python train.py --attn_scale=0.125 --init_std_down=0.00139 --optimizer="adamw" --batch_tokens=[65536, 131072, 196608]
MLP neurons of a small language model. Each row is named by its layer, matrix (gate and up: input weights) and neuron, and shows model dimensions 272-527. Each number is 128 + 24 x the weight over its row's rms, rounded and kept within 0 to 255. Numbers have three digits each. A neuron's up and down rows have the sign that makes its largest values positive.
After each neuron's rows, "fires on" lists the tokens most often at its 100 highest values on Wikipedia text that the model never trained on.

L9.gate3689:135136137101105115101108130119127183094127113114108139126109131073128127120139129156112125141126137115130145102134079119112131124132137142177159099139096133126145130130125123119134134105148130138088154120111150145124174165119122140121121165134113118127110121148122196132113146116141125169127138112115106129094163122170112146107104143134107127150088131109134175132134121132171109150130125120170087081118094133135119122148154172111122097103112148129121107124137108128129110135086129161138138092130093135112096117114108120119155107134159140118142123154146107077136131131130116156155113136141127102092132143118154095140125144146151152137149154145128126073131097113101126114128113155132096151107103131144130100164102137122132125098189120123111116117117127129173148137120091
L9.up3689:185141116093121135128147152121114118139115128076150098192153094127070139133126148098130137105074151155066187142150111147124101106128143145117161106142163109149138102184119101134126143094099143137082135129169140112140106130155111117141119118144121123131151092087154113146088125141178156104099120127099167129151159161148160124107126125118130131132144106117128116142144121086171140167136110094159136134173132107142117105080123089128127097118173126132139117156114111128142165169126123135130098125133127155129098161120131096145153141128135145133164129145105096131156153148112131166133123145151076095118134085122091137151150099145154162102074126083130124132129117151152114103137093173124139115139152164158119099086145104157139102105172109126110108111130147125099108132127133
fires on: " E", ", she", ", he", " he", "- E", " I"

L9.gate3485:132122146137098123169085141142123076126105104146106142142177151114108141146111146143100079130132160161153169174098095157121090123133127138135157097109141147132153100142150127100154102120122135131118151103085134108133165141113101120142152126145092169112129121131100115112122099143133092119147144106117149181101090168149119141130128155091123104174153149138097106103162118109169127112109104127131109145156101096096116106107140116153168153155099156129163147157102102109146128115107122083135087163160128160127106092121105091099111151126144185070152119094154135161107113102090107133115151121132116131122156148088122134190163133090121155087074088159112130130155158169154088124130171110098140122098141144126111142152077115144139104144178142088126145109082116176092133110146115
L9.up3485:131136130122152114145117096137155163151138116114115103107120113153121113155122123119160141121113164139129132129156107141154096063096155105133154080112148116131113151140125128113111130102114139128114131127168134103158116173137146080148142162129162180132160081113141165119163102138179113109134139128151132129137121131130120112121133146125145097122140133117124163110077093150092134137151090152137152128133172171162084113114114132117130140140140157161156136108163144145160123153088132126113114128130126131162118125144154176136102103118128076148128154110130124140165135110121154125129122149139165155135139143138160132114133137097134147081127133105070125151091137083085137123134109170162079124151094177148146128126105159102081140131154170140121101094168090126172107094118174
fires on: " is", " was", " had been", " were", " This was"

L9.gate3117:143137156099117160133125163132090077157091147095180146130153119135181145122114140143119136141144126114123102156114122127113134123113137090115137112110095092137072113119104108124115151070102061130155130117067168153130147138175138087103174123137154119110144116151121142118152142101145121145128110142122145139120139129128099127148116123127132113156112125110114154120091128070159130137111107126097109155111134125163156103118103109095119161121093133145105179148092114126111156124136157138114101133110144127116128159166132090089147170142135161188141135111130135094123100130106132120153155149127102073144126118112119126117131136115126134126135145080134150077139097134088149113159149116078112083130142087114111130099111131161126116185110144121090103127098113169101134139137162
L9.up3117:121079187138102127072104120138075147134184124085088116137096109112124119126123155138131121106127086154115143109132084153098118125114137124114154124149112123105170121101138117095111119121136132104139120158113121146150167148085146118136123136096079128114106123120112141098123074157132092092133135146102069126125119142130152085130147108097131134163140115080098114145132099159138119123113118104139156138131111136137143110137152101126113137152089120143156135147122095087096127111121139126171107157118082170166124151159135131154124117114146106122086136136130115111146117128157090185137098123134087079152117123094168091166119097057088133097143143122120115102112117180149115155100121070119118176140128102135121095133131122142128085113146136119122094159136116150134089159113100
fires on: "P", " (P", " \"P", "| P", " | P"

L9.gate4265:114118097140132146114193141151157091119127108119122113126079157125135097089162146098113139158148105136138107119116093131114101158084165158143145145131094123132084125169136130094123101133114077154147126129104070091159121197137094172117121166182120141135102138126113165206172131146108156092124139097091112111114124138141174155151127153162134130144118141162127090106120117125102125076140147130127142150138156097123144111093123159136104126151122161130117106138116139099120149120158139141139162118117101132119093115111177110132169152167096117150186122123163173103113102111104106146152124103095130121161142107123171143143132137164125121133137123129111087107140140143181162115147121090123153110157118143098177101121109131138139148127111103094144102173140174124101133076155144
L9.up4265:164172097150190104128152118139100119126126133128089073132116121135105121132146149122128141137137174144149145142141132147123090138105137132130100143123158125096138106134109121110118122128126094111112113149143132148171131155117119156137138143119102098128125112124124117108121100123102117131181136184112093095158111112133101178178140132146118128167144115128143134134102113107143131107123112126155103152175132131124099128146126125090091100144133125116149175158157147112132136134149120139111123147128154063123156126142127094110123096139116121133121146145128118104126104103145177121076114118135154117108105113159115145150105114133148101140159116146132128129098153119167075132100116109168135181142133129166086127131116135118110120123107151151092112119141088095136090098124125
fires on: "0", "1", "),", " of", " of the"

L9.gate1440:105129178129146128130098137170120129143162149128109150132066130117153140197128137113163107079116146121117147151106115131122132167129148134116150075109115181104130109150143135112109147152141127123116114131091171096159129160149122113098112117141153101194144115092126120160123100132123101135127169188127144114114121148131129100155126141137151125098104143155155126121120120149162155136118118107100100147074131139149094109173151098125139109087131120141132136153109129153141129098142092123121150154170111121133136135157139135080106138134107156161142126137158132119095158093169113156138115150119137142165147129127136074101147113107190151084080121105112128122082109068114112162132111143101121103114150104131138126153141137139162171112158141144119174121130116139147132113096133
L9.up1440:132121141153076101168148187119141130114157085149094121138081144139162129093118145186117131144154101133118124128140094146134096077121109115151104108117114128143102151133161119121142164139156157130160125116144127106153106105130150142117111057130163177121143141123130130127116113108095143127168145109145152160114131122130130101097135141096166077190111132116101111122148124127112131093154132133133130131131132121120119112128145130161128154114079129157147098098115152122123158116129100144164150105106146103127130111113140128143104137129127118145126142085134171119174139136137144129138125135109160132126137099164121164114159114160104102109107157117107132119119178133122107144145125094152096122121107137134093121145083115132142143154166150153151141098106075074125159160096111
fires on: " J", "J", " | J", "j", "- J"

L9.gate3915:101103151165111104087132128122108150146121135130138173089143130144137134148155126137113096088121139179146128119142126096145145134158117130120089115150112146127145139127140126149124135140110123161138124132133094124166142111104145104130106124157158109190086123125116106076122118126109160163162112142081124094140086119130132137147150159150101142154141107150099082121134105066167154142111123158141137166129143158125139126111095125148137113133106136176134157142101107143176121139141101113111156156167151133127142152146179159137132106126114100133158146122132143152133139108134123085163111109110143112152116119140135148179135140141124071072148153102133151125099125138102140165162122117120128122144110137113158187112142182123159128142131149128149112104101099158120107148133128
L9.up3915:115137128160104169151128099138138099119133132114137143096088124131138148124144113151135151094129123107108140108131086151170119127096179111130110114096123039097166129158109172118127112141172159113127149142109143100076115117170115196134131170093107096142117119116157121156134149122149128146096116086095127104119124114115118125115102128178123160125136137147144149146157144158136107131073095136121130144141171108088143118096112102140138129118101112121115075125127114155153078155098122107121097120125109149140137181191131144175102166160137145144131103135144165116092129111093117138109121149130146112101134168121074160099120136147139131106139167119107105167080131159105173117117098141154164089150142191096114087156098127101136078144137129128134110113166149145127132112129164
fires on: " that", " It", "ows"

L9.gate4239:107179096172145103113131161168125131152133123146119104112127111140149135131113141141157163131087121119175114116137128141108132133122110094155146152135151148164164104138118076110134096110109125176148108146150133105138140108168061153119158152081121101146102103102108160117095150123105110094152172114135114156097124139166121102112141150136144131148171094118136090141102101134179142110141158137081179143131134147152120157125117130112130183135134124110149169096090121107150145150115140137091153133106138119160135160153107125061132120130103105134140132128134112113092128132124103094128135146098140153150156151123105123118093142145136131122141130152136154097147116097107136133108102123105152103148154175067102135135124124126141124103120060139107164149111134137140136126108137
L9.up4239:097135125170159093119111122117066165143139124220122116106140132103154152146109131156123177162125131143093108155170174156139132122128109116108098105112118203164134122128110110097146131102110110151127110119131151131128164147123126087110121119115113132144125152089119083114146202090140078100122103162156072125090095144168117157151109161130180139137132130123106109105091142151145146143147086135119145121099147124122118125084156122102131133154133123108156127159129134167170158131138097121067152187097183137113107149135101144130147114137106162147097180137150131054127170103098109121119147144127100140115133142145130090103093149171127147102082101135121098150115087126145108139132172087111140136122131142087118128160127142133149140124108124135108082137141121141175127117130123
fires on: " –", ");", " -", " whether", "),"

L9.gate4155:115195136145103121154106133134155129118135145153132153120140138119125096140179131150176119088141092141101104121104166088105141157127152124099082125124101072128153147145104124096124137171129072170121178145090118115151111126118098144107105099109084141113106139167149100100135138127138115140165118137126147156108141128177119167121093130146118112085096110134134144127123160119160130096113146088110108145098127172136147130144119147074108113144131158111142131155113103113138143149099134115138113105167136113109125138103180192099144137107149121125178122112109113121137139146103132074159106139136123126135129160142177067131137146120123131161131154142090139111123165110134132123114131109087141107141091118137149126140138074125153134141116108130182099181158150131106128156103160
L9.up4155:166098169104126115133151089091116106145117127145100116127102120104085086190105148095152137104148119156128158138135151164129104133113116130148186145148128140133150120096110099129118164134103133124162112144135107146111151107143153125148116133117101095131133124096138142118140059122173114103149128145068125173125100069103180125149145148171099113135097097097093130126159075120116123141112130115113146129179131129059111108131127149158146145139130155143126131127147138151103073136135080145133128096113128162101146127119132123093129119145144140113091083093116118103151124147093079134139124109155121120144142114142112159103161099150174162116118149106103105096173129124143153151159149108102127128110145103137085132136107149150164167124105132134127178107130073093147092163164136
fires on: "2", "4", "3", " success", "8"

L9.gate2676:151116147107139121111127098175118164110143149115139135124141124098119134123153155153097160153145105129141110073120147096107136146117127142084165148127070088111109186135142139144150108164141114131100125096098175139096128097180160096110142119136095103123092125154121139134156159101152178139113129128184148149132172092169142100112129103105160099153121157104110121125080113129140117128118159156148133150097152156099156155145106119130128122149095138167146122156086116146147173129117155109105111123144108163131126124132121151096109110165149167106106137146132137090116151103128132135134109104118124133155155131064152094144151118112091108142138132144138149164105102138129144146128113116116086114103133147127086145137133104137103132127140154084136162084124147091095139136137149
L9.up2676:125109139128138123097134167176118126135118109127120133120132086161144124102108131106143070142141133105140112113156119156129112099122139132159111102117193153109116116085141141139158104110121106131146108102113115129121108149126099087128104136125102116094135091135114137145093119134156109080151127150124101114112114158117118114158152156159171118099129096145127150156100152094136114121131119122084163108127131163111107168111141136119122162095138132118158120182114120142154103121109135062090123169115083091112138160159119148138139093124098121110142147148144120086174085091111117137063122115094094110133149189122077137134154123125137123159096094093095121121112117140127151117121111112140129168153150130112182101115100166156149137098145143099113110130152089127143095116140172
fires on: "P", "S", " (P", " \"P", " Sh"

L9.gate1371:151118101144154149125143126123121136081147135154132116109075115086107163152091158132096141109153129134127130117105151130143113121107122145110123102115115145132116129122145095125123135133151140154178143106104155131106116157125115146116177108127187135145160123107134133152138145073127135150085138111145116130132115126119125098131125176106141155156130106135112129088072098146111116156108105158154153124134106133113129161131126127116101108145120155156152133140142093090135094109116134146112152074124150105139177129168136192140138121092096084149143175081110162105118085139126118062140174083135162143137129115121143132150114119117118138136131190145129163133156148148096109113144146075158114152143142097115136102146068089122148112127113125151120161137129112089169071134119117
L9.up1371:139136148129140102133133129079149143083067085107126158098136115145106160129134142135138188126134098114135147128155143131157126090131120145120085123152145162127076128135137111122133150105109137100132130169121144143109122120118122113106128139111161116143174131165106132116124157133108149132136166108127100146122160140148154130141164169148170126093158126115126141132069162137133155103162140122122125075144113142056132159090113106133153108087097156130116108131187122100147136085108180142122100114165112082152115124122129145115159116107136103129159135089156130106144131149168080085134133119178138124153170117098128122136146096098110127092105151115140132107160100094159092124108117123162144096148162081129089134174107147153128150081113163173130163124104162137122125092140130
fires on: "\n\n", "; ", " | ", " that", "0"

L9.gate1225:106124181125119130103106145114098150103127112159109144151135206080092121142136122153079116112094149161112126082158103107158088124078123131139117112121088120144105139100112093137112125149151138138118109119128151136121148179122115110127169151149142122128172095097127148141133147128186123150166139156134108132132116138153143109119092139108134119111085137094142143116108142151124114130108169130177154101115094152169132140088128079097135122144137170134132153141180133126150115137088125116110157097119117142094125177140118145144153105127127094118135166181109164128098124164166158153121136136130121170143113104160118133132099157117174107137096138110102116099135106122092144075123134140149116135104100127075133107134165098167118130154148117132120150103153104125149157102134135
L9.up1225:171119149121077138153116116110091126138114105131115110130128092171145094063135150106134119137083114141151172115118064091180130119093196115141111139131130127124121132151062133141127117112133122129106103136130104082091129108124083134165166130136121110122146088164124160144168100120137082148161118160106160107120138162166079148137167117074120131111115152140113142148137153150138161111150114125129131119156093096146120124107146119126154130171122126096131134153127128159157106105119149125117105133127103078137096131140089132157113129135113152133176144123116125112122134140135161157149147151126127149092136127110132125112152119142155137114119144125084117111133116115103160126095117139165140131113133141118149109128147134123116158130157123136143087105162107116171145143116127
fires on: " E", "E", ", E", " | E", "- E", " \"E"

L9.gate2232:110117133181136114162154136160116146108117156093163083118127120163106117160156154137098130096158134103122158141147143073125113139123098165136130093141135184136091149105139157161132174137156087141078144130123146127150123185114132145099124137129140145143131144100117159113119154120139120128099092132175157142160120145152110121110101118109122142127135116126109133127090145134117159175047136119179144136116126092105091152091168095171101135144124168149159161152133136087110132140123069114096108191144101126092128102130151200125146099150096098094132141127089142113138131164129092128142146130154112070114121132128093153115139162121090139127121171145111137129137138082106127142118139134138163119165163122121140175121160127143130135136142141121132087114106140180135119130111151
L9.up2232:157110113168169145131113148130089114147139149168136123146130163100121102130130176175166136106163139104137080136129121123104146115107132099135123131171110084102123139166143133121118148139101118184096121153126148171145135078135127105129178112133140108103114113135146119124127102110148134125129123173120093190130136137169086121127149136117116105109114114169168133133116099100103166127138115154136129114105120104133126142104154107096116108122115133122127133167116186101167157155150150139146103146115133095162164088095138147115120153091118093097141127145123094098122147148158131129118138102125146109169114128148125107147155142093130114131152145118146158123126103128081147129119146092112141147112145116147166148148122161117116142125154169158118089185116117131142101133097092
fires on: "–", "\n", "ass", "; ", "| ", " "

L9.gate4284:067116179128134112121129170117147134173143153097100139109132144090109137113132167114127130121138179202124113112129126159167101095134134099107146108152173164161126109158126112117146123087122104107126089131122122165126137148099112158103173161127149161119115129092168133082103097121125165076131150147122113138073063140167133146129088122099111081120144136112173144140137176110176126138071128159133139130128124087122119150122138094139140136170129103130116122109106123139128121173117134113147144118158140148133089087135086141137130178138087099100148108135130130108093143140146150127101116149098121093110107123159168131139149121165122127106157136110093100120109093110091105147163132161058149122110131114158132126072114097144148136149134153096138143150108084173113139135149169
L9.up4284:163129130151109075124154117157160132107109124113156127135130130165086092112136116118142102114135136180153109128130081093116112120098101142134168137119127150135159120125110139121072094161116096113150097124133077124149152144141142141092094119140101098129131108125156102147151149112090096100131076157125154165147110128123099123120104103125101120097097076129104169097131119126131095132196141128143132140116095162144083110100133098109104112121146136114150130161110079159147102144138113115114163137112164100106112137155115134137078173118144130176144177133111086106101125128126095128100167140161170113135143105130127137107134116156171171131136141086141119137101156112094126122081106081084103129135137170184137112152133123117143142143158126126168167121126101115148136121099182
fires on: " was", " is", "\n", "\n\n", " are"

L9.gate945:093145127135182110154114116167132165119144099125084126137144179149136088113116128167140097119111103145129091137139100164118115091113150138101180130152125159134128141105118096097128121142123139148125132138147117131143158117089128117101146170139107150147097118110105103150152108109081109149141126162112152156148071133146113094101124094096137116127132134111124120122092128108129119113128083150139144104132105148128143121092146101108119127122131126130159134151133125161130205156105111131113137133147129091157100134162133123137101103142096144111105109158165116120133189110112074136138114106130143111123154150129158125113170127125137127099091124100088129144098138098128118109137145156104088117138160159127113159134104122136130134149115127113164136135112077110118092153134068
L9.up945:170100131113126131185137102150128117110120106119102145136167164146153075121110102176121123106138105170096162140160120142106078114132130078120109125178073162147195116131136124175126106129095127106136091120138115096142140144158150125117167109077137152077116144128118141128117180120157164111139135145140150130105141147160089105121176138164135096155096117157161119142127147109092135116111102088139146153134108098171163192137143125145138081164077148127137193123105125127116161145108127103140128147154126126097126133104158111142104157104145102158126146089148102081161138132115133099138143141147160147118100178154145140144125093167122152100078081094122088090139150111101135116095128126113127135159165119129145101155099136083136127121142103124139129169128107131134156066129124
fires on: " were", " was", ",", "es were", " are"

L9.gate3899:104082163132102110135141116133152125140141075143115155127070130155164104158117107173098132102126040145144135187145106139101119145129147091173141140116086117133113166154120131107122139160116139111104111140132141129103115156121138109086109140141126119141124125182146131141138170135170174114122136149163146085098090119135151132126123082095189107100152120097124136115157133115137123108122125082139169125095092110157116081148144129133117130135100123172115160122151127131159139096100117095138170166109165088110107144118140136119174116155111135172107130125138140117152161123092105149132129088140176118165131117166160117163183126070106099107118165151104131115120125148109094135133134103103124080130144113098132101122134148129139077094141135130159173102122145125124131084098163
L9.up3899:149141111143130130135068136144119105147137111107106107159153148172165118138125141140146153122143100142140132129139128108165148155095144099133133089087116127140119104111088133181147116124142095154160136128136127144116115169089095141147137130132103101111150106117126113092150099121139101153109110179130151191106179092154113107135117127186092133165095139120151141146128082098136127121157218131120178129185102115152112145091149131153134138089123125170142137144130109114152105097119096148152113118156102158142175106166126155154138112093095091105151129127121141144132128101154147104121141143148112063133125133094117156154122099137135116140131101103151112120108113150154145138129147075114102115117140105134067074109097091153130167137139163135100119115155092134128139157080125
fires on: " P", ", P", "P", " B"

L9.gate2923:143098098104145113119094100132158147127136139102090134135116159106143164143105126156109123105086126123143133137175127084125093129119132125133162106134150136149094119066147146127118108141116112122152109143149155129146142121084115130106128090102127158105121083087123112120140118117150125154117194127146175163124118124187139121160096115112115130137101140136113137111084091132103065136153156127168100156076086102086132177135142135155082121142114186186158152140163100100112161108167138132114110095116104115124152130135125191108152125147148158112131119114125084105122155147166103123118146147138130087083145167090105111157123145088145160106104142137091159109137129089167093127122130113131125106147136111125157156130120078142146148141154139091101147151164113141171153112150110
L9.up2923:120119142141111132184067153139115114123144138104143118057131143151105140108149162142155156092168133097157113092144120106134118151113130080122135105131152146156116159146138121100157073122116144125090107196163139128199106105102135113135115128129127097166134107153124145088156151109162117144115111169151130133111122113131136127106109103090141098105116147144111162166125121139119126085157143121145130131131065099105136151116159102154143139091096152103125154104126143119121126111114134142155182119124118124103105124126134115127116135085116095083135089080082122181154130104139058101164166139107123101081108098097104089103137111129161148102117107094103122139139110120145095133145090122099118128107164140139135098122117088117122151102112140095142112152107126179150140125138108
fires on: "| ", "2", " ", "; ", " (", "\n"

L9.gate3787:160126145111130189116096137119140146088150084181166169121099135141127155129109142132123103125090116164130115137153119102135133098147145168153148107133102114113113098117106151102129135155143130118145125130071152141140131123118112161129139117145147122169146142103112141188111137146139119149163164122116148128130120102099143077147147097118121101145104121142143144175111076121135125147112125152160154102139090165142131166131140174085133095106149153141165166144138125141156116106113146155150140149153139141154117125153119163109169132125147158153120102114142156104158149142139087115107144142142130118147102116171166122095165110142158130170091136145100164101148082098173163110126144107120143091106166111114119127134140117135102183116166154119169145126075101151123150142121130
L9.up3787:104108181141175138132145155137134128126142131179137128144134139132123133158095118107131117090154099160121159140173145100101088053114089117102071128119139137130119146097146124063113146137145126095129114141087131109108085150155087156157130097073111139096139121105115109098096119118087132138145142147124176106086152124103116081140119115169176140161102139167142118130149134104129144121179119100108124112103125150126150132161123128136134102139181126114076100117156171169137123092137127092153139183137142151102101109154134129165182107116102083202144097132133109092126179133098124156121151144168121128126124108144099127132130099140082126100133127145089090149118149112109123163087121084139105159164118151134132114111179161114130172107082118134128132103127175114153117147137138
fires on: " | J", "- J", " J", ": J", " j", "J"

L9.gate2212:113106136165101110095136118151123115161148059142130125173140160124111115113128153150096124144118126138112100163131111133133074117143126151169174149107113156137156129113153143110120097138085125166138111158152094166121113106123157168134132159142093116154124111111091135124152110108156107117097165124094085167125122081110104129126094153110092087163169146095095169142121130108120075136113172134170117112132116117101122113106113115133136117123134161158147101181141186085138125087119135147117120155152143112173097123140107128142125117094126106141105098140158172129158128143113133133190143143145161142150125145092149150136125152128145120152136113064113086112109142126126133068117153156117142125083095116160119112147119113148129123154147086115128091084095127132137089176112146
L9.up2212:094118105128172158137104119154129130134110133108147093122142106149111148129099179154120122127177133113078145167156126109138160088151128160090153109111132132123149099139151132149208127125141130127144117107127164123171113141177138127123085140193151086156078111110149161143146135120121131137101155143169161110155095146121132185132123102133136148117150127130097139077125148102165089125127106104105128095109118135140143170125146131133123154115160131105126109126107143121124087113106135174128094181137167135135098119161076144182109092105095172159101141124108136160132137168143156126110098111095149104109121144076129127127113103112125118095134122161143125111136138125167121117126170119108123145133119132166094136136166130132142149097126099119073113101140114160156104132119109
fires on: "'s", " his", " a", "'", " their", " the"

L9.gate3001:133087120170086116094124091167139163156111141123125167124099148130141132186152125134097159146116095135119149161110123154166079166091150156168139093096154138102122150090141095129129111119127109144135122179126143109116141110110182106111110129109114126118103138144183137097148128105124095150077103095135114115101155111136150099142131140106124139100176152147147136176110085077096113107108131131161142093120114091143162148103116125138129109106117149149118119122147156151137067120094075128158135112125131180148115161126144139153160158127135126136133149138171144144170140128131121142164127150151157131099161135139121142162141129126134132120135099149122110123105108140113154105096158126137137116142143138120131151174145121122119130124149144086146159155147124159153114117137148
L9.up3001:134138147106152180170098125150148093145187130122143100129118088157137104148129118118125127152114109147071139134098129127136174142121155098156166136126082133118163087136101135142120097099139122080066123176159141138110137153147107135139135100151102114093128077137107102084186113125124112118146110144101170142123138122142120143126131098134139146131117075143121134136117115141155137107157101150123132112131103146110098195156173138125152101142125120118102170109109134155118152099126149166124188147155179129163155139122140116116094118149141140122104130135138112099156135130078103114153146185152121155109090080140103112138181104105129138116128131131153121130127087130169135170138122102086144131111145107121120137071139116134095141119106152101079130099103104106136124105132116
fires on: " P", " B", " b", "b"

L9.gate1150:140135150147135142162138103132135146144142111169168155184140169146101116125163123127119082120149124125132133131071116081119115132121125068127123105180141114108141135133160117100104109148105133147086118139162080109157127121126106123121113114147114113162094118076130136162120096116169116140133158159149163130134118132138124115145084146101117103096108103116074166095130125124084113105089080117125095086117131125126137109130137118097105154125136139117118091133152147097118149145093114089142152105146110115107115101124123181134137173153115100170116121095077115132135128168155097129115151116119104059106106162113158135102151146092152106110157146143145126147118113141165131123090123115099143100116160100132152138124129141112107148132094111140113126158119101099080151127095074
L9.up1150:082097105112115137162075144129114078150146114137146145111163153166146101114143089139120121078164107165120119114149139098149096136111136116110179152084110140135126066128130119115126116134113130108123106117141099163112149086100145123115102114108132107154102109132137113115176165123138123159138112155134159157102115129125135187109158088128117114106128107183116101133130095140132100132121129186171156114129145131123096162149121134146152098135116151120126156090124175120101126102158128071152167146144126134075142124169166164131130092118154158118105152114083126098075129152120106118139151123092136142109137130091124126114128146118144113186134149099121111118141123152134093142156151127109108124121124127125168153150147113127120116084161148103095087113104122090090108086148168
fires on: "| ", "\n", " | ", " "

L9.gate1247:122117119157079140151131137135162098152127110081183088124114119144124120182139148144102143080127086156128097125096138132171134149160102134128143108139090158125128103124112133119152110153092140105149101142122083110100200122140130102121115137081175112147171159102122174164122156167123123123155136104109111111135097148135145165153112165119163145123123150153100115172111148125110123123080138120107168129152126114115134130133146134116124116106113149150136135159120152120100097083149132137083125089172064120118120177133193157103156123125123131155143159097143127102109164148150095119155157108142155104128144163113175125118135134164163151124112143085103156105133123093086145134134126096140116129113158113143136100168186120121149163147115156085136156126126086094146107117125163
L9.up1247:129175106154146154154112074099189122131127134094126098125094106157099157115130150143156117082133111104087143148099123120122156140141137128104148144136143169082076105100092146121130129126133114107126126101137107094081131173114135071153142137123187097122153169122177143143187151156119124143099127078132112076111124108126140152138147170126114121120151135092121120172146141083131138120121106141123128115146131139150182114115142133143114114087076110134105084118123131076125139142146110129077144117142116123162157133136174109096116127102146120166128106123133152143123128167141124078158106133136063138169130159089132121131135113172082131105134169133150122086140146121178119106147140109151119127103152068129149143151146136091146115137109141109148113140171111155131083131179158
fires on: " | ", " Gu", "\n\n", "2"

L9.gate337:120159159114134133154152114119155124095124123108117129085144104114140153164166100100122079130153118168185110116120151129138095140135145087094122120145168117128171162135135139128121138131134113154121125086126088160128089121081099144136125156125126159141136163133129120103158190126112134148140178146124158152119111104137096117094103129117140101143092100126124166134144108116154136090059146117139152121109137108137157087122110129108112096152124170172153124121143117107170127128110106134142149136151104131107138144139144096100095125119127083124110117136114120124128126185128127117136137114064114104095099099120149121128139112071121132080103185171116145096119118105114135122123159114070078147124125110113126134125103061162143120149121170108150153121155117143140121145100126
L9.up337:129129133103125117131131116119120157151166124141136117125169130152130171106140124137128190107069108149147114111101161130113128149119146125167126123114136125114137114119144113127118091097125146122122124121126088123157120121088139073124124160134146119146139093103090112131159091169166102109103130108115129144201127115139083120114159155191150073081092099142142137138113109136136092116106116136167090144111099121156103084139148136145120103141164091189126160117128137104105095150103105118147132138126156112139130113104117185141117118130144116146131114109096136167107127109111120150146143113112103168078086111118137137124124129123120124086116133108092139124141159149146149129124131114146125090108142076131150162152142092144119120111142131136152100102138097123131166128138121
fires on: "2", "1", "| ", "3", " | "

L9.gate3335:125149130126091112133132091136168119147102114100159162146125165076156152113145211142152135152081098137155135134113119133139122081123124158131139127113182109089161152107094155105138121118156089142122136143119152103123170137143142133151149167122176138116164181091153124138143127109142146122103155189124125158116154119115127143172161154097119150108118110116148112090091112124136098081092142122185126130150161107140156151116097122127131123142126180169148155097114135104121169132116158129082137141128132136164071094184107118138113105119093106152125130109114145111131168124132152114109139113099120130113115097121084146140117086096125120141127168121095133155156140114125138093157107127136122140095146144136124117145074161111152163096137111140104139114153161103186161091124136
L9.up3335:094110119096121158133129163152122174148161133119126139113092087133106198158143197159141112122101136120137106071099125142152131155114131130106139156123150108148125122140109151159142107114155120160114175085115111127140070136174140139135104137108112149100135150119115121120078127117137139116148140137139135130109141140135108139109105124146177129101111147143150116131124119091145128146142125083129126118129132097157121133134097137110129129141172098136103063110109112144167153120104143109133101149130131175146125133148181086118135126097101101102116140103139126108171113129107128094112129123121108175130135119152093097107135106120163135132127151130123104152106146100134134082117161173148143151117146155138137117097074135144163153175105161122100128127134119132166133155146173
fires on: "n", "St", "e", " Ann", "40", "ern"

L9.gate659:135129154103098167100084127108183151067133123163165094119165163119146155115186105127116091135119168139190116141115137095114121124126102080153144121113166119119146107145119127139122112143151134103117108114119113154190166144128071099122099138072181117163161136156156124095161146099134112111113152095091093118080120116130124169144177126129172111103129137106181099149148147148120161116133103080093142120172091154171118076146121207112143102130100130120140177100142102130164108116106135139168155108115107086124179104125137104149116097129129150114164151143122164150091134128092170110130125109121128158081136138125133089149149101103130117143116112106076143146171114113094173136104120114120102139143149127129148133112118130111111127129093119131133160145140125095103147166151139
L9.up659:161160143134135173102136089111159134099163079122108132129120128160118134115107099113132104142127067163110102147116119131106095076157110150156137101141155110124173153092136093115139087153134137182143145126117142125158135151125131130117103152122149129145082151126110140123120109138088134137108132121138128122162102101128099103115138110153128119146127131141123143092096114182108130099157111144150119124125127133129087130125158118147110134156156137133117107120141109155130164115130118162122115126147148140182123146144131120118142050134090113117130106128130184131102116144091105162105152129113090135128131120141161140163145141095081116102146145158135137132130155169106092125066096145117143155123138111136135132159153160161161115159149118098158144128113108125131082131136112
fires on: ",", "2", " can be", " often", " may be", "1"

L9.gate4262:139128082148128063128119110152116124114107131166129136138174141149095159120135139165075107141107097119122115149160143120151126114148119123098114158108151128114156109114139162105144122125103116152123134169129142121137141090120129167136121139085153131107068132104159117143138162147145135144134140176175126204127125107153117054129122146181152148145116143127128114111085151134155093116121110110148155092101125123179117125106144136121110116157086118141158172086107101132121102078140138148131161133108128147153108143097135173122183112144109120131134096149140111098125171144118134167153131123094115149150103119143148153097099145144182119150141171089107196111127090144141118125093118143094166111139140160108133107171136119146141095147134109084123111130101103055151098098127134
L9.up4262:130123144117132119107106139160120098148154143139134136134148120129155116151105112151129128140124135114144122082133151162113144124099167147101149129138107135143125171121128124128184115119180114123112089090135162102168096150155130065101168128148120103128122149107070151082122127123154170135143149116147114083105081123128106131160112149124176154156133099130058108163120110123096144100158072144092146159140171140129104114151144102099143127146104193129149155095083136153126129144115136124142132143113122140086116139099140084113156142151125109131138136117108108132157122115143097122139095117125143178125108160144140134111109147158142117068099159131118132115118136086112097093101094075149150116135159113119116099118156130154146143130095126160130080145120098140112132176098167
fires on: " -", ".", "  -", "2", " –", "==="